config.toml
n_kv_head = 10
d_mlp = 1280
norm_place = "pre"
positions = "learned"
init_std_up = 0.0262
grad_clip = 2.0
schedule = "wsd"
decay_shape = "linear"
train_tokens = 521500000
MLP neurons of a small language model. Each row is named by its layer, matrix (up: input weights) and neuron, and shows model dimensions 240-495. Each number is 128 + 24 x the weight over its row's rms, rounded and kept within 0 to 255. Numbers have three digits each.
After each neuron's rows, "fires after" lists the tokens most often just before its 100 highest values on Wikipedia text that the model never trained on.

L4.up170:137140090147112115071153150108133118152167138109156136128121135130110127143127122143130124166172142099175139169125151105156108141145123147125111143135191136134139143145124090135121158135140225107141093082166111134126166115131116148132111118148129131116117175080149141133103069136160145119125142115100092080086102157118156138095092109128136132155124109100153111137142137124151169114125112149139113117134102148153137103131164079113121155118139146139143115124108107097120116116113101127167132112100142101132135175123096176107124141126109109119156137148148098094128115124143095156120180131129120132116111111098098153145087129142129101157127139130157168116120108107116152118133099076105096116083142118172159135122145140117119111101135139151145125109106096121100115160159134
fires after: " ", "1", "2", "0", " |"

L4.up608:135157158157109122126136100130126088114147132108124108118040111160104128190108179146106146149126121116110193148129109115130130073162145161122128098135174115141125130123119106131164086131116124139146125106126180119158153119155171144150124071096098144111127152116128156097129168157139087155105128098115116116122152106148110105079142105167114162156114076135126124146138100122133111129101117078133137104139149117098119114147143150108113100124133090106122156121123113107115132096136111105130126133135139141159132133107122104128104142162125126100127142127141095131140145092118154127098121136111102131170135159133165132133124138120082123146127135193103126136130108118131190116126115151113126143114125123097089144143140130134115133146120100129155113154111150150137147164153125
fires after: " ", " |", " the"

L4.up66:125149131135139133130151145160132097157142118102094089140158122122154125129126159126188175134122123126158115150142141194100098114152162095125150086141135153096154164132112109135133131115122132134099111113119146137142124138126129146127133143125139129124122123100145122141111083157156123097149145128113094131157098129104111114149140091093123132116105119149082143186120121127128145154154130087149100142132115117147121093128125046137164149110133114108176135142108118127137085119148125153147105155201126124124132123098131094117127140113114158086128125080141155150131177141073104123138138169162083128086123104082120161115161149108131098168121140156120155107149125101141108159104086143064131129122118142130164093125149114083132133104134150131148149107169144176084143139134147
fires after: " ", " ("

L4.up634:091112098145151139124125132121119125183097167120112107087079143137122108156111142115134121109099075143124124136117144111136160134157179141109096083134126150107146132121174136135112071113110114116146191156128098093100102134129136111127098118160104113105142171143152170146124144063112140147148130127140120105138161113126125120141092080095146120096159105139118133083140161133112147120144125134134144146133145147133094125145158085111153150147103132161118124118154131126136087138124133068135154140095149081110125134135137140154129165133144139102131128171108146107155163127138123115131151162171100123155115113137106075152119156136090137145120142127097159119134117114097142110137135096126093152162154137118095112102138152143118125115107110139137144109132128144152150094076110
fires after: ",", ";"

L4.up51:127105135146154087124144106086154144125127165137098128129178129151109119133133136156169084179170104116132140114083107110132131143135123133137123127151159118140143137115118130133097183149165111105117059077127120122180189141142114152163109108134111125109136157083135118144133144128126110143096131089118172097143135130115135121106115100113127071139126123113124107134119114123146114145131141105171138123154147102113116173134158118160138130144121119122128125116120146145113176113157128111142157164149144112154144133094110092143109087134165119122115122090113113139127111092150121138095158125129168140128078135160135133136168128160132090109143091124159119126154162090129100090173127102139144116138107152131129104103147129162143124120109139149115099148109146150134149118137146
fires after: " ("

L4.up243:125112082200126134109141159101139095093128120075136085117164163140120121150091105146112102178129123088142154160124132102107096140158086123122129154129140109125116143145112130134149123150156214099155084096167149085101137138144128162126108088141068139133118159078144148162127103146149099134135148130085143110079100174112163126089108108141141144120102121126141113136161107107112120150135089144115128123131155118159131110143163112135125129137123154125123158132135125079139118120138102088167129123074138090188125163141104160166140099139114144130145139168146142117131109090092146111110154100125099115108153132152148139159088118155066134143123124157113145112138126094081167163150143131132081118075120133156167108134114139115145079127124088140150126097108093136130135174144135
fires after: " ", " |", "4"

L4.up193:134108156163147129148097140087137111098133144123101108092161106141131177150092098102164134150170099119161127124124135125116112108158101113116128145132110125156146113105102150119160154128163112091122104067128115122139143177122139147124119125159089151155106170127131122166108122158144120105084153136111171137167127111121135148096147108149101128124134140094150126172136109113133098117164132137152104108179131117123115128126144121150168090190120147120102134131127158151114145110128134127128154138160140118165121123112111144132129064152136147128119092115106151148148137052117124137093156186041163129104114114137137137128136131151137121110175133154138094140150140141129160163122140143114117172112115101153124143124099144118126112155112136152104158127069137126156158177082136
fires after: " ", " (", "born"

L4.up1232:123123119153141163099134135114065140093132132120185105098083141127073147133075144129147123116127118129103145137120090104124125116098138135126126168128118140118135155137113142122187114130143107128102170132111083134079120184122198124102162144114149138136107117128131168130102114108144115150127133116162188123151133099172134181114140128129101129148138155131139191128127116153103143091154123147125134133180108137140111152134146116127133129129136133152119181121139083122145096135126138121198140104119142050149122161077102089127107068134060129115180122113089100124127113082105154149110128164134150138168150136129111121106085119089125079120117121130152106141160144116134091117161146138137144105142073152142089115133101176157156152100104095170106147141121111121146136116114092
fires after: " \"", "===", "\n\n", "==", ".\n\n", " =\n\n"

L4.up271:124137131123137113066126110162083138110126155107144098165113154130116127089119137113154145137113127112124131124130074120104092137103135150128142165119121123145127170161141129123155133125092119078092100113141131131123146159121156117107126124116166126114133107085125132162132107067138128154157092118144127109129116160120126113120140163120131148090084121095120158120111091107115127123128157153157140115114129130135105084148111109147099132160128192145156188133142119123149112115163132176120140124113136132131124183066103115124107098128146122103169122072092141124141141141106110159133129147099126144107123161115107142101142147116146143093128125167170129101126124091123096095171116100093164113137107132149146089103120135113101105113136102143154097107126103151090129125116097
fires after: " \"", " ("

L4.up514:098118117152117188105136140140118136149146162109135138161119146083122122147109129094132128139142126188134106130157118181130141153156142136130109149080092130138089120125117112135167147118144122106121104168172059134101106107122139143163135148092170130148127170125135098127092111119145106165124145137165130083160094126153129142109111142126124161130125144180102137131161134122102133107145105133149125137126115110142126114139136063123093131125116186148118194133125187108140107109155101126134118144148130137139107149120106149175113121118128126152110127120111123135124132110123126126176129114120090134102146131102108101135116115153123150096096129116096132137147121148110146142139128153147162146142095123141117094130117111135092095110132126127140101117137124101092130111127120
fires after: " The", " the", "The", " first"

L4.up208:105109126130155163106135112156127144119126132119164144135083189142110122149139156114147138114127134136145146145125125142139097111134131145093121146156115071160167153137123114143158131120098173123174087107126126104085116134145142138112164130130075148153110124042130184171160122094095140135138092173143129080147092140163094157133126114134144153118099096157118151117135117119099118134101109133114098190140099121162139127127105142161149136174150096164118118154139133134158105117138103137099139106118130128129079142124160163126093151096107115101138131119101105118156090136111120162128140130148106141091140173098098121106118120125195127155135149111099138167111093208087163143107158097117139114135130157152106170089126100144118149094137130153098124104123127059113113132080098
fires after: " to", " and"

L4.up3:125147114091118164115143136115128082154085176125124149127101098101151139118138093178118152106148111146143150112147137101150108141115065153130132105123156094146171105125111154123138112168130094143076068152149138118146134114139112170096142130139072150155117103135121165134157134128091160099128128145173137127088106096166089138112166147128131136140130096101125136149099141152192092134144137091160143117130127138123180121125110134136160129118122077099110151136151098145129134135159168140125103104166128139168105097103135137130122149104156103121111150095110082149129071137124101125139103124145144131114171131093126149124169162120104075117121094119136113134100133141158124127148148168111129150115131101145126165123154117124146175107097119128103094114136115145125127123159131
fires after: " the", " of", " at", " Key"

L4.up1117:099121124104127110109099158110106113111167168127118134116083069156113176119123078123088123139170109125143131142129123104125146161134123132125155153123106152138147111135131079148118132135150139113141101094111158103131132171136158133130128106127088125169093159114125156125118124171145134133120092113125151120108112164099114114137117093165128128099143083122145156126125106131121104094157117164155132143135131077143107127076142177154128082136132122151152120128079116123144158092174176120120199144122108102117123141131100148107140125147128116118152149122085098108119121129155138148116120190126178145141112149124121108136122134140118119143094100139122090147151132126093128135119136078147133109130108135169117170109109127142140167128091105130123105130109131088164097121085122
fires after: " |", " "

L4.up826:095121112128119124097112113127120076168098165112111137108146145119145146144140147145157148112116113152160108137073140166126111158132156156120150114174135149104152141136142152114112164152106108119153141133151130149108110102099111089119114138130111098123116119137122154135114122117124111119144113156133126142149106103111152154125089110180123107091094122119095147162126138147091135141134114123138094094124092149134099092122063141110120122158117124119107163110118116136122127126127103172162103112133147114128128107119117120093114127119118133196099122144171146132132130116134125105176149151134134123113140123069111091094120110162126124113113144141111114128120116110136130160161082104099088098127135106108098174131106127113177087136154154126111120130111143144113162123131137
fires after: " ", "201", "202", "197"

L4.up1026:099100147088148090085139125093130107092108075132105110137134120138128114105146108118143116139101106107128136108152083115126129088127106214155163117194165118163137157118132167125148135127117101137126119141137124104148123145090134086074111086107089130098132105126115210158119108135133150133113106153138115189119176114140137107147129149197114148129132114109113125178128102095140150140123160139148131099136145133112146157131086144093158163141118143156128156137149139121147163139149102100126144140121140109115120161113120117095099124156103135124122121103098120161125104121144115163116168136130125135132152155143150148119140148151125109103132130155138100143107100101073149127160113072128125111132134140117141126115114058141115145086136123138097110114099097218120122130122096
fires after: " \"", " ("

L4.up805:118111113145141133133120134126124078150102147118123132120119144105135126116153140110165129113111134158092122068157142140124163141163122147128140146172144126150148147128130153121122193167106077134120130105142154140169104111150164168107147137128178126108143190064146134118120140101140178128092121108132149134134151108110133122109112142110115125133069117118152125144088111096069138110113079133139114102143132163151121141137081095116160159088139102111161152115148186123152136125118142152155133155203125103124136093083096129084125105123145146134149079125131136143141116131105140116135093124124152129132141121098144155104092143124099130150111143098141139119165144121117113156154142125121126121114129103126156093168128137097162174140158114135152110124129113158102130117144098
fires after: " the", " of", " ", " in"

L4.up1210:093142147138156121096127141126102119123128100127126102132174165097126167113148088148118130150136114151126125185137134154122137121113145112132138101133148134095123121178117153138143128151148108134102126078181128191147118136116118144134114099097118142097136166141119191118100116152143089142116136116122101141126099103132082090150045131122129130118151144163172121126129085133113095125144170126105121094136022147132122104106139104126167125147136132146133128121097120165129136117122113164104090106160130108124138150130138100143106134148153148169131143132139133122129183088125086082118147143114144140147134126074107125157109149138119105064100146114125152131149101173074047120166132133160106141139137180131130131107075148136152123147127134130113183151160069128136158119142142
fires after: " ", ";", " |", ","

L4.up605:127158062096135142124121119128105104137154145102134123142104150145152125119111183099167153124128136117147103095125112153133120130112128148116091137137143113165160097139136165121098158144155111141140106139129149139151180081147139137128137173131140135139129087128142098092115169147077123148116148182109084153137135085165171163103100130106121139110137152131087120155114137169094071084152126117129106155162156130147112120153082123114143120160126085111174167131105133130150149131133134130094108128147135128104126115087127132148095113137118146110118146105118161132148131146097140144161112182162111127170104127151094107141100147102104157149119099103128121110135092151140144140121128070082165157144110135116155173153120129110115170142129127108136158137165065133102137129151120
fires after: " the", " and", " a", " was"

L4.up541:147165106135154130132117162111106111115136141131170093116144124141132129117156092137119137096144130121167148134120158116126132122159122145136169135162043145081138108164124112143138114128097176179154156117092112136115113124124121135127067122109102118130133183133144132119123127134157135113099154118128144134142065139143121079142131127130122102111134123166156120145147133130095131160150129113164133143135105101129128157139124140123082129105153116132100105122109151128135084139122136112149145130127111088140121126156144104110118132122134134131150115109141161112126156091123160098123093114153178126055142129134133122144144120181102214118135138150143139131115123099166105168100142121127054113131105169144142100143122129150115129143155095149123124101099121121147129102127125
fires after: " |", ".", " Apps"

L4.up577:098121148146103178132122121140165146173128174125109150137079132118133123147099149128144118136137075117099149140122127094128137128104163134136105154120126158107131119115141115112200100123171095096098123138126135129149116155110160149109135168116151143111121171062133179082109131120150164155114124143092113117156122119115120098090111124141131111071098133146141119153130095116174151085115117130161177101158116150132104131126161134075137109120097134132107210108136128114133107120160140124125133111115135124108123166112154127143119120157118174151163144144120078106136146107113132111143148183089195116115128135101131152129111099163100147107115173130106129111136132088121132106139108129114163107106133109145059132126112085163150111189097120133137124106140092122110151116080104
fires after: " the", " and", " in"

L4.up289:119131101101122149127139102112137119135123160083095167127139153102175144110130139160135093141117112145116137121126103128144112127157086148104125110144185123123160116123113165110150130091109130121100097155100139107099118122114134092104199126166179059114124094088128139174111145090108213159147113154181156117130143156118118135144122113114151132095133127101099101138116103125171119126094142102130061115116086141132099140135112130109129141117127109166117122140152123133143110150173126129144097121157114109140126154099159128111082087122130139098113135089132124111123073129178067135139177139168098148105130142124149104120126084114135082134107105109158145136127122146117099110133093114123151143142139163116129149113170151120105127139174130151098143165095092174117123119122127
fires after: ".", " the"

L4.up331:117112134135110124113143126133121143204141143141177123174103138120106128116139150126132123101154085125114126107059119124122146152131142156131156169135140114107143118118156160138175132111141100097066154152099146104143124145113122143122118134144177101156118144139134142145075110083113136127129129116073149126126095168130153116124158129133113127059105127148126152130122143098153136105133094140147126104122154131126139100137164115084149143117124129146128154147161133113139118118110098108116149120140141128127109172115117141172133083145099127134165115116123057137146136118086105141111140190114124121076154161121118127142129142146193133149120113138119130139131148095113133135124107074128087129209121092139100107118149121150144085168092121124122125137115105146131185106114112
fires after: " the", " and", " at", " in", " No", " by"

L4.up855:118093112150155107130125129122130115163129163114148151072141111133118132118085149132154083130146118142169108216122147105114138120128154119128091104119113137159167123117136148114140165082146105102125146122135127139143146141121135127140122116164117114089125213156132135133108122096151133112156119087091114114124142121068166141090092162143120125130109126131120150120138107173113147080128095159115137115136143097119125137115125124106149083142120118128125086117080141096130089127111117126151155122180132158143138120121137129114117088130096190228146131124086108128136155139135191102121151177129167130130120121125132098170082119168110143120134120121119143120124129129123135157134122113124118088184116083154088120131092120103189133153121145128138126123100112127140153131113111
fires after: " ", " ("

L4.up988:106033121151096169154147101101132145162102170113127163095093152127136137131117153139168106097151141139143103175138134119160047132156149113132119112124138130188149116114117145129129112144146086102161167158095126110120083146095131121115155166173129102140120146129130111136096120140128136091127098125130141111136142120103096124110142140155113150141075118160150131133132136138087129146147073150132104118126149152140140127137113086116112142115128118127139154116107180115127066142136127137118135119191143118178111143135143180137129082120125124208101146139143176136143156094119144101192087100063105118109116127136139086121075110146144169169169133117093176135132112087110105121117154090120148097147125130147110133091096170132150118115114128150170114084102101122117143119121131
fires after: " ", "201", "202", "198", ","

L4.up179:144134118138138151114128146090152132085138173146114178153091144129112127126108145136120105112139095127098139152139143112127086114123147127124095128121156119142140127129132133146168139190160065130134113094164171117150119132125129172123104119119118072125109157129130121156112151138141083180116145072129166104143131162107161136137111133116136107132131134147113125150136173143136148117122136100171122099124119128136155091143109123105114098107131137139162125141107161085141167141164132087129151123142122136129134115112111111138136086174138126166111124087119117119140110115146147119077138172132222128118105108138143109142082162157122108105106092131127096135152137098144117130137162119144075122124115131145109149103133107148115152148075109106090133152094145118175135105098104
fires after: " |", " ", " (", ";", " of"

L4.up724:141050121129132124125148110110131096135097176131145138110172123152130123124144115116143142138126130092120102146100130112141148090126135130106121087146121129138140145147137118109101193137096121101127130133155141158133147113119081125079115144167087100100138157148105145120137124132102123121150145114135141093082119119091148189126101143143117117127131139120137130146129151089125119129126102130115114124128142161094150107088088149142121147153114093141123126121086140121114152154068148131110147092159162104135126116127126169126148101137131139126127104126152123145144141095135159121131152106114087145137125133106127125119128127147111132144114113112128136137116116137127181130117106124138146103084130111092144137140108150130115127095133162147148146156127134107091175154184105
fires after: " ", "\n", "'\n"

L4.up182:115139139132140101121122128119113120130116176132128102163078107150106126143144113149156082149119073109124133138107130136136157094106126144118128123139149112135145138114132121127193133147117097142123102168155136123092104159133135115117120123120147097092124146077137163154070125082126144176089157124135119112097119207130162179097105123143126183117136137098141131132118109122149137133103152125085147115153081120147111103158152133101145154140110153166130148147135134064122145133128098098095132107097132096143120177133113179124089123131148172146177165152098082129151131103152068115116154161142143132133144105125126110165115164145116125071103161157103152131155130116102159137141106098141099118114126141165118091107136103142129158141094098163099137152127126152134157127113103
fires after: " |", "%", ";", " with", " households"

L4.up486:139151124124155128099139133151115104149143146124073111137110128111136120170080143129154125136142140105163101109153161144143118148143126107143110170112106158162138169149101160127153120125085185145102103140133162113136121137124119169190115170111146137157128126099116062122125162122112125133124136093123136116147117163131156132115144122122117172125122185132097095130121159102106156128163124150097114113117149085116130126130145070124133147150121154102158136135125132153113133134146113126162123104120130141164137143126110167242124111123094119127133121131102135113119112137108107155138112155132107126135135175118106183130115104121158162132132145134123163110132132140129086142118098137117120139216135145128156068164166164111123139140088098141118134083128134127124152118136131
fires after: " "

L4.up841:129115126132141128117130153089143103092157126130142097122124190156087105107161140145122158143145096133124136135154118084139173154141117132107174169160134128143113164132140109099120167082134202124130194159120138122160142140188108144117115139109109111148113159108125133125099143130078110137132090106125104148106106105166157115153122108128136138133115106142093160144124128156115132101128095131116140096161116123131130154147123161093124138124128120161137142140131091162101107116136112089145124141090120125138127147108153101196127146142151165155128116116129120095126148099134126102089170071103095107133120142168141162104155143144143151144123127182163105107115115104091148158099124075108096130117092109115134162134086114154110099106133157136107118154141140117103137108061126
fires after: " |", "-", ";"

L4.up1130:128103112141136122151154119098147095129104116126149091075114150151046124113134126118145122142121121139083113111098144135122154114115180114131159120194083183115093138145118092112138121100124117100095155151117116154169154135153141129121150124152095157109128127129127135089118126167116116182112141122178146124125140145102125092123122112137101152108147096116111130142127118116126131119138110131158132128157146170067122154132110135086113128116112134132142136111113113105156122133103140135123139072126113100125132128102148123127123129132149119111187120130123156110120138071136154123129171128093138138095149103084115127124140108185112106170122074119123119123135147107145104132127132107111131133115076164135101142124124158147109129150132141148151133117108108106168137115117134
fires after: "|", "-", " •"

L4.up930:110105175145140114123103117172097136101130114101137143075175139121132129116124139127169117128138172145158121130139138132123098104132141101119171129138182126128142147121111137141153163153161144128112103132102103121111157134148151146084125119126125135121126152129144124161081121121125176111111176151103157103133124112142132121150121157122115110125157117129102153091145099113106144136157091151154151149163141131116123142172136102148152137121103132176142155161160172154114111120110099083211116122160151150124109162094081130135073104123143112100153089066122143143147128129106080170120159115118121101096143156149100151167147122138135115128135098135156122115174125114154160130146154093108144183139099100164137122148130140123137159105133116188172132118109125105122079120104125
fires after: "==", "===", " (", ".\n\n"

L4.up215:125119145149134121130095138168102108140145094110139140088112116114094110097143139119165114143145134070118136112137132107132150085197159090121118158157136124135156186100149135134179152098146123083097129121119100097090161108143185142114141082128133160147127160132147142135087141154101151129065087111134177102168128144137157133147114115099133129134124089134132132098120140116102118085139102148172146141167169094119118125149146122092108157132126114093086152151143169127162110136134097092160133136087146158118106168083119149168158119139119142105171068111141147137148144084056161134155158129112143116112118151155110152135114132135138161111131159119137140127162065117113150134110165093117144108091103116126148107147086149178131146136084132164162131164115103143140107131119140
fires after: "==", ")", "=", "===", "\n\n", " career"

L4.up582:142107091135186142119067138116100134110142134117121166108164142113149111126137128161132157101169078118135125117106107134128121121135140122141096120132141168156147155118102149116127118117102147101117160156085102107128127142101121096108105087129139122126142119162153127151147152121105127132165114127170161107155143159107088129133154081120097059109101155133128140115105167106195126145124120102116129130144106114067127130135103125158094151084157157147137098177109178149114096130143084096156146109119168143174106111088173147107153153119143125118127131138123118156161089098105151122141164124084108108098134140134100134125170092117146144108182137126144157131148115101170124089153090127108122139139128163139131126148109184142117145133132094152140165130109190113113135143108111
fires after: ".", ".\n\n", " In", "In"

L4.up342:089106157144127084103125115114141120125133174142089169097117142131159133130134180123171065128184171102135088146133136116141115144187133120123120132130147103162149112140103129144142134165175101130137117101159117151138151119145141141184110141113114123105123138090109113131145087128116079145138120094124134122144143139133139107089126146138129104141157116146094122170128130153125134128095091148146116095140147141130126137110140101085126157163093109095133137124107150123108138101179129092152164163164137159133126101114111099136128069149134136109113141111166113147126130117120169116132105151118129131138131139126087141134108135146123087096099141100154165113175119101082164094152174102104147123132128076109130083159118157153127117140100146108172174092107128141108164136115113
fires after: " ", " (", "-", "–"

L4.up621:116114128137102106104139155120134124137154102118136068126124099163102128117111145103130145143105126139100143112064118119120158105137146136133150131166105102112124103126155172131209139137134105130121149136136110127092141125126124123112148101109158089092124217129142105110119142108116126182108127089146167102158115164111147105124101124104142091121124128102128102149119177105129132122139128148116154131138113094107135151149152107120148138136112166184087129134129135111159134140107120131136144060133139130110127126121107117151085107136108146129101094090094123086138155112140091132149132116151156123128149137121097087174144139141111137117120141118111165112141144123090110125100152131114141076138141159156126092131111121096094152128129130133144100103149164122156126134104115
fires after: " |", " was", ")", " a", " were"

L4.up746:111138112117161077095116119133116104126128123169116158134144145066151120171133173144203106126155142073116112098119187116115120123175163140108114102162151116154123133128116150102141179163100125128137086118132124143094141099096109172127147112119133112116126140117119129159112106076128093155135164162097129133103111137132138104127130131096111092124108140154133109156121141149131129144157127156110085129131065170162168111128119114137119122097121094121162117118138122109139141131145120124155105096143173147145120131107112118118116126130132150147140140128144151110147129118110110144137135164140116097218125163145123098077128155104130112112115169120097145125147125148122148111132094119108110140122130135168095113143118148126140164118119090119127095113135139137102136134170110
fires after: " ", "201", "200", "–", "202", "194"

L4.up632:125119113139124117115135134119095097159129157098139164131089134127090148169112122136136129119135107100101135138133099150111121109135117122129127136130125141134151173110079131140159120134143176098139109119149123094086136189145129105136100120143110109102113162100144155171102143085136100168112142114162129122139114195127139111124178082161146121099112134189163124124132189147149173126129155122080120150177076147147115129156161106115142163111125129136122169139147131145090107109131130111190134152144136105172112159132087118146149106158145103136159136142106063104153104095097154182151125136128099139162154169101156118122117084138160127094138143156127107138173127114125144134174147122116105143121118123152136115120093188118152139112109107144129103124084118101134131103136096
fires after: " ", " No", "–", "|"

L4.up891:102150163124153119111116153156138116107166138130138156169119131154132170165123132105137091144164091131107103117131114077127163153105068102132116145134135134136106126136070098149153120157110161138101128080154147140117151128123133097135164126125147135103077102128101150153118133142133119145085156123137148140155142095106153138069157116156122107116118101152116135125135120135131133121118124102121126091124129115107156126126107152073152146110167111118123110127156123159114136089165120162154181109149097098142105148106098145161129100134148120117146162164148114125123123096152099121104158158089116170121158142091138163157146134150126125121131111154112097153125137129123149133155138143129109098124126107130103104174100133118120123133130115116114168134094122149148165145124093
fires after: " ", "–", " the", "201", "-"